From a checkpoint of a small transformer trained on Wikipedia: rotary positions, untied embeddings.
MLP neurons of a small language model. Each row is named by its layer, matrix (gate and up: input weights; down: output weights) and neuron, and shows model dimensions 0-63. Each number is 200 + 40 x the weight over its row's rms, rounded and kept within 0 to 999. A neuron's up and down rows have the sign that makes its largest values positive.
A block is one neuron, or neurons of one layer that tend to fire together. Before each block is what it responds to, as a language model described it from the Wikipedia text at the highest values.

Table row ends
L10.gate142,217,242,248,248,258,210,206,171,131,241,238,192,230,132,192,202,178,254,185,222,153,231,248,187,264,183,184,181,114,193,155,156,216,136,167,219,169,241,256,166,211,204,243,221,189,207,197,186,135,200,184,214,191,255,193,199,207,231,216,202,169,205,207,249
L10.up142,209,234,211,204,240,188,253,167,195,201,206,266,174,176,205,134,239,198,263,166,203,124,189,223,192,217,192,182,159,125,234,165,222,147,220,273,210,209,225,175,168,223,210,243,217,234,159,194,149,176,126,225,173,251,255,286,140,180,287,174,226,247,181,279
L10.down142,163,276,186,210,93,181,197,163,224,220,208,277,143,144,216,245,210,177,198,164,171,164,218,166,259,145,223,73,184,211,227,161,109,140,255,295,240,203,182,188,204,206,220,181,221,192,272,174,234,243,225,239,166,139,240,176,144,232,169,140,133,191,213,151
L10.gate177,192,139,230,128,202,214,246,172,203,213,190,223,253,146,182,229,212,193,226,108,236,211,224,173,194,219,200,204,118,116,187,197,198,211,220,229,196,254,186,171,298,225,154,212,185,174,288,228,172,132,184,156,225,212,203,230,154,157,119,211,216,201,235,168
L10.up177,183,217,242,346,191,243,173,212,182,259,184,178,194,217,265,185,202,160,182,166,138,207,229,196,212,144,162,243,113,245,176,157,198,116,116,264,249,169,215,195,163,222,201,173,190,212,175,150,177,229,228,198,183,253,212,259,201,198,224,164,262,310,229,185
L10.down177,187,166,243,132,165,129,186,234,174,184,225,145,223,213,162,210,175,207,190,156,218,153,223,164,220,265,166,114,176,172,213,151,231,241,303,173,185,251,187,130,239,191,279,241,184,192,234,231,224,175,192,50,216,145,151,212,215,141,169,222,149,195,131,153
L10.gate516,145,165,166,238,179,221,199,144,172,340,218,200,213,207,161,211,171,196,224,232,262,168,191,230,216,215,181,215,215,156,209,155,233,215,229,256,178,232,227,211,196,258,202,233,232,227,202,217,203,159,246,230,171,265,219,103,185,230,173,155,209,176,229,190
L10.up516,247,246,239,203,225,199,107,262,242,214,156,169,100,271,220,208,314,183,185,192,179,231,182,156,192,169,198,225,177,242,196,157,228,105,218,155,204,158,252,176,172,169,216,216,230,210,217,227,161,266,191,197,184,174,246,190,219,190,178,205,107,144,222,196
L10.down516,210,207,214,131,223,179,192,144,251,249,242,214,215,128,230,166,246,177,296,250,176,192,246,174,204,186,217,178,191,184,155,181,294,193,204,194,242,266,216,169,186,222,196,269,241,172,290,218,259,191,207,213,202,256,177,180,139,193,190,133,203,219,254,195
L10.gate951,213,220,186,207,190,185,186,140,185,176,275,192,232,199,242,219,266,213,223,199,105,176,285,165,236,191,231,145,217,187,219,209,183,141,185,283,200,217,201,164,171,185,230,181,212,217,248,187,145,247,207,241,250,270,223,258,185,195,225,194,238,192,200,229
L10.up951,192,225,159,190,216,176,255,120,193,203,157,233,211,174,225,175,210,216,226,170,108,145,258,223,249,251,225,155,159,164,188,150,168,172,193,237,157,256,199,212,210,202,232,248,139,226,200,176,193,190,178,200,230,206,270,153,258,257,231,202,123,222,196,229
L10.down951,179,150,173,107,138,196,188,209,219,189,238,133,197,198,139,161,274,205,135,198,236,213,208,163,208,218,174,171,279,213,250,236,175,243,292,244,258,192,174,226,254,181,207,217,198,162,221,277,287,128,264,203,144,138,150,162,247,206,170,236,237,190,204,132

Organization and institution nouns
L3.gate65,144,134,309,218,205,224,231,158,141,255,218,194,125,219,216,205,211,249,257,270,158,212,265,196,162,197,216,273,259,177,131,205,166,224,213,157,236,237,189,206,191,241,264,102,210,214,154,115,203,282,158,132,127,155,193,203,224,211,157,194,126,111,163,185
L3.up65,237,181,223,307,228,212,276,265,247,237,144,236,106,273,257,211,210,173,149,226,198,180,193,155,168,154,208,188,219,206,197,191,193,241,221,198,163,169,161,219,220,258,231,173,172,211,199,188,197,221,202,145,213,204,278,220,201,233,116,203,165,192,225,195
L3.down65,186,187,203,201,225,286,219,195,218,220,225,150,201,226,147,247,235,209,247,246,214,258,160,214,210,167,131,142,198,203,168,278,177,149,168,220,211,170,227,233,203,208,194,142,163,232,196,182,190,261,215,214,218,120,219,220,251,292,200,179,178,211,172,256
L3.gate227,262,153,196,152,139,232,225,227,229,186,191,200,192,192,206,231,158,209,164,202,216,212,130,256,229,198,174,283,258,192,110,133,152,152,183,167,205,100,225,217,261,209,174,175,242,215,186,95,194,193,225,231,208,188,204,211,243,195,174,135,181,148,220,176
L3.up227,161,188,275,235,306,163,281,157,165,153,245,216,194,164,309,164,151,213,123,220,211,183,170,211,172,155,121,235,202,195,189,203,209,183,268,231,233,203,145,200,249,140,195,232,229,218,157,151,193,225,167,190,206,157,234,125,221,229,148,199,151,204,88,230
L3.down227,290,232,285,182,213,115,199,218,197,259,123,140,163,253,177,216,178,204,158,267,207,159,158,189,213,236,177,196,224,204,181,180,197,195,169,179,199,162,206,250,205,126,202,184,228,184,182,229,236,235,212,86,201,217,200,179,236,241,165,215,235,213,206,135
L3.gate270,247,199,262,235,261,174,203,215,234,158,181,228,215,188,203,241,208,201,157,196,252,183,203,241,206,218,168,212,227,131,185,186,229,172,212,142,207,276,174,168,218,235,175,226,119,215,176,134,162,311,181,173,194,211,281,191,152,237,231,182,164,164,239,216
L3.up270,218,209,129,207,120,204,205,145,231,221,157,232,198,210,135,199,173,222,223,134,97,114,225,235,247,104,164,213,168,269,215,172,184,187,184,194,201,234,182,142,213,216,197,179,216,236,254,215,176,218,216,224,201,218,247,230,287,208,145,113,210,160,149,189
L3.down270,205,176,216,209,189,214,222,184,244,155,179,215,237,192,206,288,198,234,137,176,164,170,209,194,237,199,176,143,199,134,241,223,216,181,237,209,146,288,213,93,200,240,215,182,200,258,258,194,239,297,160,160,219,268,238,282,181,254,187,79,178,133,238,226
L3.gate299,195,182,175,128,225,260,158,201,239,182,230,223,147,193,178,267,182,231,203,207,130,183,221,227,213,213,221,157,265,156,171,190,204,235,167,151,184,160,193,230,234,135,150,192,202,228,145,233,93,209,191,187,196,181,161,241,198,203,166,141,169,215,142,227
L3.up299,208,170,165,185,251,230,208,246,230,151,190,192,176,167,276,286,214,110,208,185,268,148,137,250,160,262,159,271,303,203,189,190,218,213,248,204,184,236,79,243,244,175,156,272,165,184,146,162,206,166,218,227,161,159,114,188,227,192,156,174,167,258,146,223
L3.down299,169,158,214,152,254,262,140,217,210,183,166,162,238,175,243,222,241,151,255,162,234,170,206,226,225,237,180,257,152,208,270,147,205,234,236,236,150,221,189,176,228,223,96,199,215,188,190,149,147,178,142,121,196,185,206,243,198,193,132,177,183,260,115,228

Positional part nouns
L10.gate112,195,172,189,243,238,176,225,164,200,244,208,204,166,213,121,247,300,222,316,212,227,246,217,159,195,175,279,164,230,152,203,215,209,268,135,171,202,326,243,198,135,157,191,209,215,205,149,144,256,138,167,205,202,155,207,160,177,136,155,219,197,146,200,181
L10.up112,219,219,282,160,246,188,146,240,175,243,228,197,218,179,245,131,218,221,192,234,174,172,194,165,204,268,149,255,215,246,174,167,211,231,122,197,156,235,204,276,189,210,121,148,171,204,215,186,166,172,208,229,206,180,181,213,229,208,209,196,222,192,132,220
L10.down112,167,217,176,194,242,177,237,226,217,234,148,227,215,248,147,147,192,188,254,171,208,273,123,169,190,196,207,174,149,150,175,206,173,296,159,207,222,183,210,214,279,193,152,208,214,257,231,121,208,216,209,309,186,136,265,195,188,206,275,193,204,171,181,255
L10.gate151,122,198,139,137,255,209,178,250,222,257,213,207,258,193,263,197,189,177,212,167,216,155,195,177,234,194,183,224,195,177,252,257,171,241,261,251,221,222,221,207,248,209,201,164,216,278,196,194,264,154,140,229,171,252,212,262,200,141,171,216,159,208,209,210
L10.up151,172,199,258,172,248,208,221,156,210,186,224,172,176,222,216,202,210,170,172,172,179,166,171,174,149,182,211,305,198,180,186,251,197,220,226,206,251,212,254,217,198,159,155,124,158,227,143,236,126,186,190,235,203,229,224,269,229,244,286,253,256,193,230,127
L10.down151,226,188,188,178,229,166,207,186,236,231,185,169,161,260,188,259,147,178,253,184,232,234,209,187,144,182,192,165,197,208,177,180,219,218,192,261,284,272,209,180,143,196,179,251,197,152,182,186,256,204,238,229,193,183,164,170,191,145,191,180,229,235,169,196
L10.gate183,196,211,258,145,170,183,238,187,264,128,216,189,148,193,199,288,192,193,250,127,280,210,189,180,226,134,224,235,214,276,214,200,231,193,170,294,212,165,191,165,226,126,162,258,167,233,161,318,179,145,272,237,205,192,160,216,247,126,213,201,219,213,197,217
L10.up183,190,185,232,189,225,179,175,238,203,206,200,200,223,185,234,206,185,122,187,171,155,189,186,152,189,151,253,213,248,205,140,151,198,206,204,205,193,152,255,234,168,155,144,169,242,204,253,166,173,202,144,219,183,267,152,201,175,229,192,178,206,257,168,201
L10.down183,138,152,153,195,185,199,230,172,252,195,214,194,130,219,280,187,207,221,219,189,175,147,146,226,217,234,98,158,203,207,191,220,157,242,187,172,111,226,206,179,250,234,175,214,201,165,249,136,139,269,215,205,229,205,279,157,188,202,246,220,266,218,266,201
L10.gate253,154,179,174,193,218,190,251,216,209,218,210,300,172,182,224,188,201,231,159,221,221,166,227,199,172,158,172,210,230,219,209,213,165,196,183,114,195,197,198,229,232,248,289,186,192,201,214,189,216,273,198,216,202,331,211,209,278,200,166,193,170,213,183,214
L10.up253,154,200,108,223,319,216,151,143,220,268,185,209,234,214,184,180,224,184,267,156,201,195,224,175,216,182,204,185,139,194,163,230,123,219,233,200,233,203,215,256,201,170,205,229,227,169,211,291,234,221,198,184,185,319,177,210,141,222,206,203,217,186,178,139
L10.down253,260,184,183,178,244,182,170,168,165,248,209,195,161,180,188,296,172,180,260,180,189,176,182,139,167,189,246,194,163,224,204,240,246,180,218,161,201,197,198,196,136,219,256,214,179,193,167,276,228,245,194,194,192,278,198,234,225,208,315,160,66,197,254,175

Word-completing suffix pieces
L12.gate804,227,143,238,282,205,189,206,228,182,179,152,99,234,294,153,247,231,166,207,165,212,243,199,237,164,255,223,207,227,224,152,162,184,191,193,248,222,160,200,196,220,151,173,182,132,194,205,218,194,226,238,204,191,174,176,143,223,187,282,168,205,151,204,268
L12.up804,214,188,188,266,215,125,169,139,220,249,213,165,167,197,252,215,193,216,148,123,294,149,202,228,219,226,225,198,226,201,220,200,228,210,159,153,191,223,185,336,176,183,226,210,186,190,224,191,204,187,235,220,144,128,292,244,193,205,201,185,176,203,240,117
L12.down804,240,167,229,212,212,223,187,262,225,122,168,214,250,241,176,238,235,211,196,202,148,211,197,233,213,230,179,224,181,171,281,182,225,262,209,231,197,238,184,164,155,231,172,185,263,237,192,273,140,157,183,79,205,257,105,190,211,147,179,159,193,149,244,221

Spatial position words
L12.gate911,214,162,202,249,211,191,329,170,193,257,213,202,188,264,162,188,201,194,195,162,241,106,219,240,182,207,182,243,185,211,202,183,248,164,165,262,272,192,165,201,173,224,295,208,154,224,176,181,218,190,124,204,195,178,164,256,276,206,221,163,191,208,254,163
L12.up911,248,225,186,201,266,276,212,194,188,232,167,207,166,202,224,237,209,197,231,194,185,146,166,190,153,122,195,187,237,217,143,200,125,171,201,223,189,213,200,209,156,284,196,174,146,183,196,192,203,178,257,192,198,111,150,174,225,198,283,196,170,176,248,223
L12.down911,176,201,245,95,236,175,264,168,244,234,211,211,204,289,222,193,159,276,194,221,162,162,208,120,155,177,264,230,203,250,204,148,204,230,209,160,212,239,235,200,181,254,221,225,96,141,156,190,174,271,149,90,189,226,132,211,203,202,215,187,170,251,160,217

Compass-direction words
L3.gate107,188,223,135,187,203,228,248,174,247,167,214,191,174,214,179,233,219,164,226,183,215,277,90,199,160,184,129,196,142,190,194,220,186,198,150,156,165,231,216,272,268,192,233,225,219,191,250,212,148,166,197,199,220,220,206,220,190,179,268,229,238,164,167,207
L3.up107,169,200,142,238,198,235,268,174,214,230,207,193,154,138,179,280,165,170,246,232,219,160,210,155,210,291,164,236,210,136,139,272,243,139,240,242,189,206,158,189,274,213,204,247,246,206,273,201,210,102,215,185,87,188,121,152,223,248,156,225,193,253,237,207
L3.down107,191,199,175,219,231,218,280,176,190,163,209,179,149,216,128,264,135,198,225,202,181,236,199,224,150,232,163,175,249,191,163,232,216,198,222,232,224,239,168,171,246,257,183,234,285,181,218,239,240,220,190,132,216,158,235,164,225,214,225,227,241,211,199,222
L3.gate313,169,222,281,209,211,196,276,224,198,145,189,199,207,227,182,163,174,305,251,180,188,166,164,186,212,251,166,114,123,217,177,222,212,189,221,237,180,226,160,167,231,151,196,229,259,171,237,247,186,196,250,182,154,152,245,200,248,152,189,253,203,233,192,165
L3.up313,205,166,253,153,219,182,314,195,173,139,197,92,195,212,228,155,134,204,203,224,150,237,185,136,188,251,198,131,158,279,219,166,253,232,189,247,135,251,173,182,270,221,167,207,232,246,236,146,227,168,185,133,156,160,282,228,255,208,197,145,179,207,209,167
L3.down313,212,126,170,185,222,175,212,201,221,140,164,149,124,122,272,139,151,165,227,230,162,193,267,205,196,191,188,151,191,247,173,185,206,283,250,199,176,227,182,201,229,259,90,271,216,238,184,146,195,201,232,124,190,163,243,187,228,190,211,121,179,263,182,216
L3.gate702,215,163,170,172,225,236,215,166,226,258,154,213,117,172,196,198,293,264,207,249,182,204,102,239,132,253,267,209,172,166,123,177,231,193,247,240,191,183,164,158,198,179,229,206,264,175,178,206,207,203,261,274,209,173,245,226,228,224,154,146,191,143,188,196
L3.up702,243,94,157,147,256,233,243,104,191,201,183,189,217,196,176,230,274,190,191,257,229,190,132,266,112,206,199,192,204,233,140,225,212,188,218,269,158,223,111,175,273,210,237,176,241,160,173,229,258,93,229,186,245,156,239,221,194,199,170,164,211,213,195,192
L3.down702,169,67,136,201,216,221,264,191,246,198,199,190,221,191,175,235,173,160,186,207,201,233,183,148,103,221,226,137,238,182,233,247,261,218,204,261,172,267,191,178,228,197,215,192,302,150,196,230,285,165,207,187,264,108,209,243,186,203,162,180,259,259,217,229
L3.gate990,266,230,198,176,210,173,274,289,182,208,254,222,153,187,201,178,192,120,189,165,193,212,161,193,202,218,202,176,264,170,168,227,205,190,243,214,208,186,243,213,238,195,154,250,209,198,207,117,190,179,247,194,182,179,184,206,175,217,205,258,159,178,193,217
L3.up990,252,187,208,201,223,250,203,166,171,167,319,236,154,190,199,265,181,147,188,183,219,188,139,197,141,212,249,150,254,283,220,198,268,183,242,198,179,240,153,208,204,192,199,198,241,211,135,214,218,208,202,187,242,186,215,225,194,219,219,278,176,220,248,220
L3.down990,175,171,178,243,125,209,124,120,202,231,234,178,304,234,142,192,208,167,169,183,211,161,178,197,298,205,317,194,248,284,163,224,180,139,180,235,193,252,110,243,199,162,173,244,235,148,194,249,180,232,166,127,212,216,227,256,200,162,206,293,200,179,152,200

Name-final head nouns
L10.gate15,168,160,228,187,216,247,252,223,167,231,210,189,206,212,252,191,225,216,285,184,176,149,246,240,233,242,231,132,188,215,250,239,203,135,200,155,155,257,186,205,242,174,260,145,219,166,172,198,251,173,224,203,259,226,250,236,195,155,164,174,134,167,201,222
L10.up15,237,154,182,124,273,205,222,166,222,245,127,162,181,243,203,260,174,205,221,226,196,128,196,173,172,293,191,211,210,189,250,243,198,140,182,186,136,230,250,224,139,272,213,192,207,220,208,135,306,171,209,198,182,201,121,162,198,126,174,177,192,155,173,222
L10.down15,215,164,201,222,196,160,232,249,171,156,260,246,225,197,59,223,209,187,170,235,214,242,176,165,175,209,190,208,199,196,191,276,201,192,200,291,229,186,235,115,214,193,188,255,217,205,195,275,208,175,234,182,207,157,233,215,220,272,211,230,191,206,162,241
L10.gate511,220,187,223,186,171,153,159,152,260,276,108,145,173,122,126,218,218,188,193,208,268,160,213,195,238,204,181,191,230,256,244,257,233,200,182,224,93,201,186,196,142,284,214,182,209,226,171,202,200,180,182,233,190,169,205,235,219,178,220,167,206,156,249,192
L10.up511,253,185,226,189,191,156,203,241,258,189,242,161,238,124,179,220,167,238,265,216,165,270,296,136,183,135,227,245,166,188,169,200,228,218,176,246,197,130,255,245,160,219,205,199,188,209,167,157,155,188,193,156,183,199,138,197,224,133,168,167,195,251,180,137
L10.down511,198,236,142,186,221,175,299,203,192,198,298,180,205,267,229,223,158,191,233,208,190,225,211,174,194,139,174,194,202,121,152,200,138,282,238,141,236,206,232,182,243,217,211,219,214,202,207,87,183,203,200,57,164,205,208,182,223,143,203,114,201,274,174,160
L10.gate596,246,123,201,208,208,197,141,193,219,231,100,186,217,221,189,149,252,227,153,137,191,187,190,274,157,152,206,214,225,173,292,210,138,212,196,202,178,182,183,236,191,243,227,169,157,162,209,178,233,181,282,176,200,230,218,134,180,154,248,161,179,148,167,188
L10.up596,220,235,178,158,136,236,147,264,211,141,189,155,201,275,203,242,208,173,152,246,225,280,246,202,247,252,279,180,226,218,204,282,309,141,192,131,218,162,191,205,222,187,240,141,110,213,172,197,224,210,193,193,214,198,223,248,212,214,196,252,199,224,152,193
L10.down596,200,167,165,125,232,216,185,161,235,229,174,213,164,186,163,197,163,216,178,212,157,176,184,163,162,221,208,237,239,160,168,208,189,174,177,239,188,202,228,133,258,216,147,283,197,235,250,146,217,235,250,213,251,223,118,191,159,178,233,137,239,239,166,213
L10.gate872,241,159,154,226,203,221,165,250,176,201,204,273,228,225,213,218,213,240,210,178,215,183,195,163,222,262,198,213,187,166,220,227,194,180,183,206,163,221,234,271,193,174,170,171,147,214,138,165,193,219,220,209,221,175,275,209,230,123,202,139,160,111,241,200
L10.up872,208,224,233,248,282,215,142,185,235,158,118,240,224,187,234,183,220,214,181,236,206,242,167,169,166,210,181,191,245,130,261,247,167,240,142,141,236,269,145,175,156,206,195,226,147,160,211,146,191,155,243,207,175,232,182,245,248,109,265,153,274,183,157,158
L10.down872,200,174,217,186,225,277,185,214,157,190,185,224,191,226,188,204,250,214,205,160,249,338,162,170,238,208,127,196,159,248,319,229,276,213,163,200,172,177,177,186,155,202,209,265,232,190,209,171,229,138,236,155,234,118,156,180,199,102,151,254,211,236,233,222

Paragraph-ending line breaks
L3.gate164,169,269,183,187,138,217,272,138,206,242,180,238,197,188,139,302,200,222,167,286,257,237,247,137,251,162,185,254,239,202,215,126,186,244,275,166,123,195,219,196,220,154,196,201,236,227,203,176,148,158,234,216,201,184,246,108,162,140,285,225,217,203,197,205
L3.up164,222,255,245,227,229,236,220,157,180,148,215,207,198,266,191,200,188,213,150,142,163,215,213,199,208,295,239,241,151,250,227,205,141,200,214,130,190,126,161,137,133,209,200,163,235,178,274,290,164,226,269,209,202,150,168,306,186,201,122,113,234,202,203,101
L3.down164,233,208,188,198,193,199,183,143,171,169,234,160,141,150,166,201,197,235,215,208,218,217,160,179,158,139,233,172,199,172,191,252,244,236,209,190,198,193,241,243,222,179,223,218,241,185,179,250,276,257,236,232,199,112,179,171,262,179,178,281,162,307,225,183
L3.gate354,146,212,220,211,217,234,124,237,168,222,189,127,190,155,86,167,237,198,228,217,165,277,189,143,176,197,307,218,269,170,155,170,150,121,298,217,219,212,194,162,213,202,194,255,190,173,147,186,243,285,200,192,205,244,193,109,254,188,174,209,138,237,194,201
L3.up354,161,151,114,253,191,246,197,216,226,198,154,172,133,213,164,177,184,227,179,251,233,199,208,189,247,205,319,255,198,196,168,231,183,131,228,151,233,229,151,214,274,215,258,188,154,212,147,191,145,258,230,234,203,303,123,96,208,179,258,196,182,141,218,140
L3.down354,150,212,195,206,182,189,191,238,210,257,198,196,217,207,225,120,222,126,223,212,231,202,219,183,159,207,256,188,208,204,219,190,173,183,179,198,212,189,203,211,237,241,237,194,175,184,202,194,190,194,220,64,177,219,164,162,214,225,200,190,193,212,227,170
L3.gate814,173,139,197,248,139,219,219,176,195,229,239,170,201,199,180,235,263,146,207,235,207,170,152,202,289,237,161,192,192,203,177,176,166,209,208,265,203,250,157,204,173,179,176,184,90,165,171,146,204,257,102,267,168,197,219,154,192,232,168,216,162,149,205,212
L3.up814,198,227,231,179,164,176,121,202,164,189,139,193,181,276,180,208,237,160,253,234,211,153,248,198,187,250,217,217,239,229,165,194,142,162,262,245,287,227,207,183,226,198,187,287,289,151,227,201,273,201,189,185,215,184,250,159,238,181,182,214,143,133,197,213
L3.down814,160,221,145,214,221,107,205,150,126,213,174,216,202,199,189,182,187,175,190,189,195,190,206,216,263,275,255,202,167,238,179,207,234,310,230,181,231,243,167,187,228,204,234,259,208,188,278,180,212,162,267,279,220,147,176,217,189,153,192,203,203,211,186,175
L3.gate844,181,173,167,217,220,199,228,239,147,243,204,167,146,177,258,209,111,204,188,167,223,237,158,218,272,243,264,222,191,71,214,173,204,209,201,213,157,244,144,231,203,173,164,153,255,199,192,155,187,198,195,221,184,191,193,149,153,164,208,165,122,168,231,109
L3.up844,151,165,239,229,180,239,280,187,244,222,173,176,149,109,199,195,223,223,239,184,217,200,203,154,297,215,213,211,207,193,217,174,135,197,228,205,146,179,148,200,241,205,176,173,258,276,200,170,178,267,316,224,180,244,184,215,199,198,190,163,137,160,242,177
L3.down844,103,198,224,206,158,153,217,175,256,211,171,201,79,193,136,187,171,210,164,180,195,257,212,191,234,190,264,264,215,221,234,143,110,222,232,190,240,185,161,194,218,224,249,217,186,217,180,139,195,228,208,208,195,170,204,213,164,178,221,180,143,103,218,131